{
  "n_head": 5,
  "n_kv_head": 5,
  "activation": "swiglu",
  "attn_scale": 0.0884,
  "parallel_block": false,
  "init_std_up": 0.0254,
  "init_std_down": 0.0,
  "optimizer": "muon_variant",
  "lr_head": 0.00496,
  "decay_fraction": 0.345,
  "dataset": "wikipedia_en"
}
MLP neurons of a small language model. Each row is named by its layer, matrix (gate and up: input weights; down: output weights) and neuron, and shows model dimensions 442-569. Each number is 128 + 24 x the weight over its row's rms, rounded and kept within 0 to 255. Numbers have three digits each. A neuron's up and down rows have the sign that makes its largest values positive.
A block is one neuron, or neurons of one layer that tend to fire together. Before each block is what it responds to, as a language model described it from the Wikipedia text at the highest values.

Responds to: Separators after small digits
L4.gate1117:124115099122150155138107122107121190134087140137117136128102127101113084131155133097114105121133162153158097163124125155130157142137143066122092137141138122131158122130156148128138062111127129135122182124119154119149137185154118155077143092093166135118150114151102111140098134145151120150136095074125132148138118099141129106144140111161151102130150134132143093141147137130135141125121
L4.up1117:114102114120111139098125137104117150149149113104128130143162151144178113158090162128152101142116117170099150163109092161168172159142082104102139156119142144103126173194137104139115099097088147144115173126149175124163114139102157139132094147082102122134149097150162118096136183132121126123119090113117149124102165124147157134148164138125140125087125149123099131097129146116131090144108
L4.down1117:120099157171125124149091121127117161077156147139132127141165089136136105150117144100137150093095132137105124144144098151160125106171085125153089127126155147106148132178203148130115134142147143132142185143112128122127116095086131101121117119162149177122128117166141123117119108103164160112083146134102132143115181148104093146115078113134138134139138110131119159114127148140117118115129
L4.gate1509:100156124120148120113084083144132194189110115094160093145147123089105058154162147115133123114106138087128121139137156110127096107109090133153129130173111156108196097168085151109125159157152155159135129116129127140131175127157159144096153117115101126114110158113141105130142111172133150146094128162091104086138112129131141137162102120085193112143113127112139116124099128095099157157168
L4.up1509:084147127173157111156136114105119163133140101136104155090143140108077117131123155160132133167115114137119156142128112136160103114195095083143150158118101146130147125158116140157135172152099138102106134118156104158129137131112132124164134170094104107129098167133082123101107131148150130172154124160156092090142107103104100076143161167117170086166134113106093148126133136109145103108147
L4.down1509:111119117120143095149132087136093148141150133134099130104127165106096146109130157136165160142102109107133093144118104157162115093150133067100121142146137081167141131144111119132121130105141171141116124128100142142108125122134145147168107105139092108150120113117119146079131121156171126157100135116126154117142098145113102171164123144073137133122132130121107132110124117120125148155171
L4.gate1707:139146137162138182144139136139127149165082136150092139132156125128138105102149143107150149155143102138150077116100105109113136154131154121116112130112129132134130105170104148120160145155082114188085093150155156123098102145105138109157144144091123137124120142113119114122127119154139102119097099086131128154120130096169101132124141121123154123121132154158112132163186137158140091076142
L4.up1707:116141143138103135144123114134114153128142122119123116099158067103098113088118132122090118125129100143100107115160115154110130100099129153171133113138154138100099147103115155133095136096125122134131138156130121096119099160170135117100121191130114124178126153103094134123111123147117113151131155140171133169145139146154126119110122141115172146148082117111172100092125141151141123145111
L4.down1707:171127125144123185123141139126124127173088131153126139157155143110136098113116173113113173147141132133140112149101114109123117135139133102146137147084148139150099086182139178091147096143081096162099092112150166163072106103146125106178108126126158146099092088109101132120115105153118107135127098101175123176114124123169118124116122123097136136138155156171134124142183173154131096080106
L4.gate2382:138108120112150129146115153141146152126130131142119108133106120093061112166124156137152120103139172134125062094157112125090109119141068132139126134155140163120109110109124121124113172148126161194129173120133094121174116113146100154104160115104190135118096137100131146102160128137152127128094185141154132167089131135117136117128131152090120142149101134125136119156125083128084122087127
L4.up2382:070155149106143125128131152124096141115103124165069141111136147110150148137148153133135151183141095110148119154085157179142089091125106147120109143146135142103188130129124124072136106120120154093128116123113161164134103134132161136148132104127105133107144132092167130122165108116108133153140126101134122170104146105203105099143131142180156094108130094123153131177095172153138100133138
L4.down2382:124111147121136107093136098141116109179136152115150120106105097095101098132144090150185121067133135138121112177145114122088139141119106143112123135187122116110097108141116135141135118119089090077119152108153125109149148103116117144166125143096172127146086125120147126092121134128123144141127141124133129131138128101099092142138121132109094157117099140087124127129148137120128168124150

Responds to: Military rank title endings
L4.gate165:137090114147124100123132142114127110147142129136148159136143152137143176184128135160077124146087131150152099126152125160108179114101120136130116132099123112112125142147130133128141120124131157109127145142098102151111148150137128166187144137084152116144120149152122150154185135095114143119142121135151114152141125146132086110159141150097126129103102130136110110090130112126135104134176
L4.up165:126144137112087104149105163107145149203144135156149127122115124138149155167095155120087157140091164114152101125121138160124158104095109148110097128099152112101138167168118164118115134112148145083146143123138076123107150170156130148127149159073108102173116144142145111142162127107101136106120120120167112164111126144128139127137169128119097124093134134084145122139169097150168127112142
L4.down165:125160148103114133151124127131130124190185123133122149116157127096113154137114136111115181122077124099123138144099141075124121150133166118145147122133151136087115130125121150119102153114140107125147144101138114115118144111124139120084144141135126083169133099123112125080128145137151139105138123139151102148114161113137153110104133135119118125110098113117157125154156140150183135084162
L4.gate332:120113118105132128141143152090129133124178095125105142162172109139105142100139135153111143154131121125162104141123131134130138148142127159130110149126155152137142103113136111119116121137139172121156159126118106114135121171153117157111099105131123098116091120130144165147158104133137148108165101147071164129089147159127164069132141139166136130083111147127095122099120120125144086157144
L4.up332:145144142173143090112151116097125126189111149147124160126137109106158115117089168126135143107156163109115098108121122132139134108155114094090104158152154099146101115161168127129104146134144136107133145129105135126118122201141142099145157139090106115147110113115089130138137091121138115127081152145148113168102142109124138131135128147121132111148105146099153115153178130130136122130116
L4.down332:114143137107103123113096108158175138092105121136141144155140118163137110171125168150135136133084120139140149108157123113136159133129118118167129114125112126104138084111133115131136110077091127147100116140109101167145110116093142138123105145149109093162135147157131151130104182104134139131105123148138106131146071123147068156127144119108137131148119141101113126100116155109091112118156
L4.gate346:114131141129138133180156115100124126110132114132125139132144141094164143117123112076147130133139141151123112148134116135152097133122133182093143124136097156162105108103121134168102125138109125129141133126143122159152157130139097137107136140113110154145130104157061172100133154132102135143159089124154141120116131123116120142136078102152119151121101112106208111176160117130164112153104
L4.up346:106113129124149142141105079144133146157132100094148125125103108112157137137129118142117127143136117127125174125124162157101175123106096150153100153089123125120113176151150136120091122087123123127102134117093120162084106096130094138147106139129127145157136121151103129137158111093083093109094122106155144113108160146135150163127134084131107145114113149115145172168080161081174110164142
L4.down346:137093139097164107113144141153131108114140135107116160129138099151122129119089154131084146085080128119121128150182181116107115133132111151187125097124114156121129116148150105108158115169137101142164109140148148151128173123139111133133112092122139100144167120126099121121169122133113186150141126137131134129106137114101111109111124103152140164186100108153114109148184103139117096074112
L4.gate393:150129097118147130134151181150131139136127158124085117078136168132169113106121168144156089153098125129155106119109110157128124089140127117127122149156109111122153090124142094134171127116158098117102145147121141181135131151148152136112110090131134138149111114153134089098117120138161156082145108110118153147129106158150091177174094135122107131125095148112106098100135154148186084118136
L4.up393:131116140116132140104141134109104096136125067161091135129133153118110091108144140082120121118111169135164115115086110099169130116161108147143101119164127121077155123108119162120143139154158128126102177099120172139109129159159174152126135145103165129079077111142149142091107095098142159117137080123149136121131130145177111137151062197156150126150130191129136102116127139125184142154161
L4.down393:156131124186165156165124134126135147099131171135075127129133145155139142123102089165128157122152150167108131078130132119145148115124127097105124158161154117139150100139143128145129099101142121097170153116155142164122089158139181099095106142133132140129102145115128107122152130148131098129146109143156160155137143144151118147137113106148127122140113133157076146100159153137109063155106

Responds to: Military rank and unit phrasing
L7.gate1166:106179100142116147183119121125157035093102138127135073095147119154114104141134136111121093112118150135116110128105137133070130126121147099113126109126124103150125102105102144180103119180129126152144139142109123156140145093080191151127139116098102118141087168170128131146164110117160130146149167131112101095146109166171133119111158130130128141146158152095115154098155121123158121109114
L7.up1166:119124113155103151119125145128142151144160106115135124139118148134090089139108139173127176111109167159142187131124145111105140088142110123139086101101173086150139159125116114128124133153130088132128095149089135163129104100129112151105110144138104132070166132185141168125134159102115128116146120126167078144147119157196170101118129130094141091130132139065178108139121151136123114094139
L7.down1166:111092116131128110132162138145133173142125114150086157114119165104121140111105137165132145119150135122143129128088108088133142127141138110125140134129141119128118113154105144132144149139138107142123109118140121133152105142138098096096090136146112128128150104168153138125130101161144116097113102161156127126175176157165161129165114143146106164147146118119123137112093128086151085118094
L7.gate1226:171146188151154105116082177180153097107138140129105091114101130144102112114155107142126094128141145123158151093161117141173140116150097107096132142133169114151124155164114141112161149111084112088173095100111175125125117139137125159106100188105141138083101149145157129142122098143149101108142132134122125094177089118148146165148136130121136114151108131146109098160160132121123157125108
L7.up1226:135117088139116177099118110084116146118109125128131136126161128139124166137094124110128156148117136099133186157144134099095111114164087119113108149122134184174105135113121079170131085149165165106098112126102122134126154169152108127068198127117132130149130156123123157153135073156097164129134152108113090109110156139144155109158106114125127164130145106095138152125120106122133149100153
L7.down1226:089140152106138128114142093123114172147137109102134134139113127144141127105111148089143123146148139085139189157065120099133131100114062131123144135150119137165096158131107100115116115123122128120122128165103142123136155100136115142107145148089170134105120107108146130085142182098158144102124096144162135145120160130203133162099153096107096108138126124121137147120117110111136125128162
L7.gate1281:104086100096162141113151155099099125132114120074124105113166152070097155136125113106118121174114125152171156144131115128129136133104144147102142096159104128143149142137155110106149178067139088150118120117092144146122124125119135132157158131101135135132140152117132164119121131103101142150132076139151154106162145127138120101159122067120130134152135138137129156138170121138137100124168
L7.up1281:158127140085139153116135162114108136113140084141136143154148151144119153148150118122126134077176157127111124135172151114118127132122116108122113112168103142117106161131128147143149098108128158129119095147112141163112131129131142139120153168110137126166138152203112113123126119130108111153133156155150159124082195176122129119124096104122139089153139142193128141105137125142114105126107
L7.down1281:143109104120126083151143167094139149112108159111137148163126094116088121184116103151127124142120134100137147135132128126127162138122141135114165158131153130082111131140136121117130149136119151132147096141128119107143118132095128129134148156145122145160099111137086182125136090107089105193167112105102102106154103179103124169127139099111139149096124121101132117128117105151137155095136
L7.gate2289:085116160111144106136129176153148106111144111088136167122104136137101149092126136123127108105132112101119072118095118120157148141134126153178082145103147111099126110140121110096155185127135134123137117107082097104155141141099166149136098069079097140157127132131139149092166187172120105151107122157154150128123123106127113109082144133134159101086153155141111094151141123144084145158127
L7.up2289:121149100131092147140154106138135117105113143094103104139152176130091096124135139141125137106127123104167144137170112101166145113118108153129137152100148154146110125103094078088046143112116142117108105162175147141125152096135094147116126140119082126138124129149132142140128125107153135141107111136124139150079091114143095106122136153056089147150149152151140129152154147138143116127110
L7.down2289:105142114134118179144165132107094114136101112111153135071106130136110095126095116107114094126140162100112125145139115125112155081141120127142171133075124153111122125085137125105102107143094184105166116147110090141160114125146155156143115103153131126114140112109120137156111135134111125143146095111156143138088142134107161046142121126133112116180120143114111141103128097166115158153135

Responds to: Score dashes and word-pieces
L2.gate2381:061130115126115146135160104175138115138152099149158137099156147138123095175131118127099139144128159118155103150121138135123121140116131104153135132157105139138110138145090100130087117113107139127091120131130135134139114154163134143139151160153119141116120145116100128112141116129138146071109140161177183156122141157103156156131122139143191118082164092139067153146155136122107130118149
L2.up2381:140132152119080091140134153140129135132154169105134132123130151124098069107184179083105117122108079171161121124143129120119136113126147103150122126153108112161137119197097120107092138104129155093105144167134101120088102147173134121112184168135131154126100175127091138078149118125130120125069148134113170110110145138108140137156138161149096133116176123141089174087119095132140098116119
L2.down2381:177110170127087083105123147099158136146116183104120106104134113146105096083161137094121106128127091174146129143146119156156156095113136106084097126144110089134140135118113134128090153161106101131126137130143121148123113166120123110092155144106146148134085122152124124103146121158167147184121148111059141157124152089138144099120161143112072133160146101132103115106128115120125085103166

Responds to: Affiliation preposition "at"
L7.gate374:077116129166121158130088122202128122108156105141129111162153189165171125111141118133095112075143141133132153098150127088151123147164132124151117132124166136154106111141135102096097141138132106126110141104127140146116137118136108138157097135105118126135088172156135095119116142105122120109113145150102134138102145083168120090121140151127150124111153145152097170135128209104079079105122
L7.up374:160135164106171139154107120134153131126112163143133132080131100148110134169138119149111146131142110114122117179146115120116150123129120153135041108110132160109123152144096151116181088143164117165125150113122138124134161143152153123082144085113126116129079109154168161133112191159118136135104155141087138157089068155125111102101138129147139176119110108113159143122150142102162079112127
L7.down374:133108129146111148102106150111148126170133112121120142138142123151161128104126114141139105181115123138100113107121120145092128153130153099109130143156116129145152097147138126131131099145116172137117131132123104155126132103112141130109102166109093102075148157143112145117145120102130102125130168088109100140091157122168171128121156080156124135109121134163120152162128172150088133142083
L7.gate1179:162155109171140152116114146112150134083180112120141132119155175101169136119149151178164117117100125122141156102129067135139142112144104123151147102141141169147143134105123096082123129084138106151100070117105129120132112136160159165137133122124135161148120097123110131110155114125129149127114099123107124099119124157167124076140160092122130164145146123104128118147151140129109112125115
L7.up1179:145148161127137073161126180128117092117105157129116131147100184124118113126122096145084112155123139125119121122154129106149195136171159134125119144117111159136124116143126124139191097128131135155154151177112117125152126098168130112143142145130137149117122137114140132120122142098120082123101110117115103094189074117175118131135146127096147133132116121112133140118104139101124102116136
L7.down1179:136107104133126129155103098149101073110120143101081123165102150185124088119130167170160133154155122138146128143124156114089131142131112137157118104136158109107118102162089132112125147122134107109120103116138113117122150182141137156099135161136114139123125132108135123118131148097146121138114145184137146193140148110110103137147128102119113130145134167169157153107146145083126125160101
L7.gate1935:111091120107156123188149122162140123132120097131121129109154117114124099146155134133104108127130103094125128176116124140130110130115100135129126123162166106116140154084138140157146149130179151128103134114083088113117147146156147139140101102103159104162148060167073181131128097120068145121132132130143140104184115153151122100103114151141146130147105128127114131134119101073126113126192
L7.up1935:125118086113151131138120166168120105102138143126127107133123124125102136131141115151162151104118104160154145114123108123136169122125121116113114079130093125129118168125135147123162135115140118137139085146106137128135127105142088153099130101155154143143107121122129137141135167137134130134144134114092104127104087165107081136171123155061133120145138146073109161099107114126120124125129
L7.down1935:137088104123088124160129136114152143121121105128116118079119121116148113130100128109181141104141136120142164133137163136106124186140073078140152128097099156102157114105127091133127112139139126099091137137107076123162104119084158129082125149129166168148137140117092146129137146144130136149149157144154148140096124083150168144183104096129123152161158090156140142115115146077092108147062
L7.gate2273:132158066123172139106128080141134110163110092144135148129107103115086084111124111116130129063157063136127144112105092115156097137135185114119125122081145156144144145130138148144127142129151117150126139141099146144109136125095147162118135130157124118131173106167105093083118132137089152110126159120155142145186124163130146147195123121171158115141148152115107138149137101105123101115111
L7.up2273:127112122116161131123196144160136122131158091080072147167126106142108097107128135162118068088147106115163108116119156133104113125141126132128127105129076113115097140114097120135101089120086132107139124129135135120105151122161142106114114110118181153116144130127122113107138160137110092056139094175148133117149162074088143114124145091155137094127119141048123152096156180147085098164134
L7.down2273:159176130135142157093088113084135152156120114143151168114124127133084100125126121112113153105117129164124133113154129122160126089162121096153128078108107077134137123184107129105161172108100178165098149137171086081159132158140132099193096117100153138146128114134089113118180121147131127122073108128111151127126138117107122152153113105180115116136150131097140149121068143098107102146137

Responds to: Score dashes, name fragments
L7.gate1610:121101113111103096109146117108156111110160139114115120126153102132129125127182170145142118113126161116133121152122092132133129148141150134139098124163166123112120167122112120136076157159100135160119131140166087103119151152136144171152107108122125093124087112176094144124125143143146113151130122131163155088187149131151125114098151166163138092143167148098114099151115120116122158126118
L7.up1610:091143126141133119139150151112109146194118116138118093139156107132122125120157138144117144116198138145145134141139090163127147110135142124132077123137095152140127155219146143099126151126161137108096143124130158172122149139136132144157140133170110168123106160189118122111119131105104128131131090155112134168116134130127153130127106078122136128130153127079136117065099122134125144123129
L7.down1610:084098148160114149153151131134125123156126131148110054115160134138077140146178166115128144167126103128147142132119126121140100189144155137115095126143109156091086076131161146124140118106113134133103104131136143149166148104144124140102137150181102146137162123102093185117142134124143129139176173118146182171115111190149153091132135111141127091117151175111152132125119150130130116116159
L7.gate2138:123141172140141107117142090162123159137146124169103129156158142125097102138129111118115152158141119120138126139105120118168182118133185164104123135151116140127111154110162120123132165174086104135124131144143188125148107123143154154143134130133140129150133120134126141149107135163145125169096108106136086124116095198127147134096170155163122171113115186121158152143140100130104145114127
L7.up2138:166125142169118127100167145122133176174162161162168117122127146135119123139076154078106143142174132123134130112146136123117133147087136158125107139116107121090093103153119141115127158131112125125114150129126109101143121111130100145075138145154114136152153113115140092128107128111124105133119095134129067109149125142113110133124114161127147111137141128102170122153139106111105117124118
L7.down2138:114121092115113073095136109111095136117155134099182100141134114128149087151146144138139104152134157120156117147072178117107128147126116071150118145141156182086139140130103139157154143172147133126159145127140139117106112141133105137126203171092129104137098118115130149149113132113116116125129129145161140116130104142101100145151070114122116142158139119112145143104141057086135120111124
L7.gate2343:090137137085137072107122122164128115111134158110097130107120149167120120104143166131117158115146096095146157163120139104117143145125100103143149148141124096120119140157125117158132122143087117124145121162120095144114151124129135155120107148109130137112126168115128135161128143103132138099152111105166117136156126153127185117101102146128143173113116160100123150103100123211105114132118
L7.up2343:090110076121143094158113118128086129120104114141136151131125125139163158139128157154098125128110123087153174162134098138086131164152166104075120141123128148111152127122100144149137113111133122108139122134153134134114151152116150160104132131162111112138082099113119165134166146119149179123120147114108102095106112133102127121135141102133138125156146089125143139117151100134121148113114
L7.down2343:151103127131163117131105120079101094130094123142098167157150088122100123112134102131098106118131100163116129113157122114162142129162088100153151144128133137122069125143100104137140113142103135129152128131132111102151119141150131106082107148135101138125155115120141136107121124142105106132114148121131138137144142128132118138155089105118102137123149139122147136127097139160098102148174
L7.gate2353:077165178155071139106103113112110140122131129152072151104141147114097158138131117092122149133133119143144147126104140100136167119102108162148097147122107160127161122187129168117143171122089164163141101164147149134091147101103146110135095153119201129129121080163101139126148153133116113103120113174135123160154148109103151127100144141107147141108125138125141123110118124123132100120109
L7.up2353:133133115105121143103123107174117136141117107150116104125084157114079130103147110124111157119166145146102123109121124181102135128163100084098116094115150139089181142132089103126126139125118108135138106121117133140111183111129118102151127150139149116132107129115140094153104134108103138141149094120089144134099136114149125178115140137093122132142164112128151098117120144126121138141142
L7.down2353:129192110141112120090102136128136129135101124118100099110105140155144099136099142187128145116196166118163106137101125176101116127158139107104159105111109120121149114137113131095126116105138129121121106144152120130136113087097159119096128138149127155139115177124176164083100117122115142145177101106168160135116127102128126143115121138150140124126127152126165130193070148106153123120111

Responds to: Destination/position prepositions in biographies
L2.gate1688:147108100128145097134116139130131101103098137144104129117154143122153137135107129148117151094146148116130137159094123139150108139123134080103163141121115173171155064093120135126106120144159156152130138115146058174092128158148103099144177143138133136100102122165109114145090121119141117112140122142148090142117163098168108162139165111089124108120114112169098161084064113149151147106140
L2.up1688:146149144105127146108132108083148120147106136133124121131138115141105174153147097123155131149144115112128170133098153106099133138143156120121095126146112107189153125156157099145089102133129097156127130146135108142139130090121107099162145112140109084149167173156136095109075129116121143110138082132093117096096114122135117148115138133103147103133132108112100125098108136049143124121118
L2.down1688:110123126135129140125116107133149145177100123109109128158130109165121157135137124164150093115110103132124165171068119141105137179126059091128157149156090115167122135121152119156113088135148152129145127153167070164113170115118100084115167133122119111117145127130113129122124108100124129112171092136146104129118139125154117142133145135103142107114122119112104149083113140065103106157106

Responds to: Of after title nouns
L2.gate1097:158131115125118096150130140153100105151141120145150107137141086128150116128177161145179117140140101138115119108113108150167174095080137161147126112133159113105109130133144086166123152125147161085136111133082123142160146152176090173142136084113126107129131120169091170116118148119132135135159115154139141099094156121070108112134117113167119140131148119103107158106079150104167071136122
L2.up1097:144114136154116126161071123127120130116128118141138113114098112135173142119133148092150160124102134120103104151143142154127136109148113133137135135131168127127106124154159095138117137160119167173139105107104095184127101120147145123108113129134161112118100128123133129136099125164114130135122134133149174170069133129114143114134126096143130186128149092127120160120138105167134105153154
L2.down1097:110100100144118134127089116070151140139123119108093145122128124093154135119113145106087161089104168098115131163148122110076133132157099131117133162127113120131094131132167138135122159150091149176122131113127151154118104133130107113126125111145148117115081124108148128168110129142104163143133145127088147155105070100137167136137130124125164181139142150119136175137172111154132112150157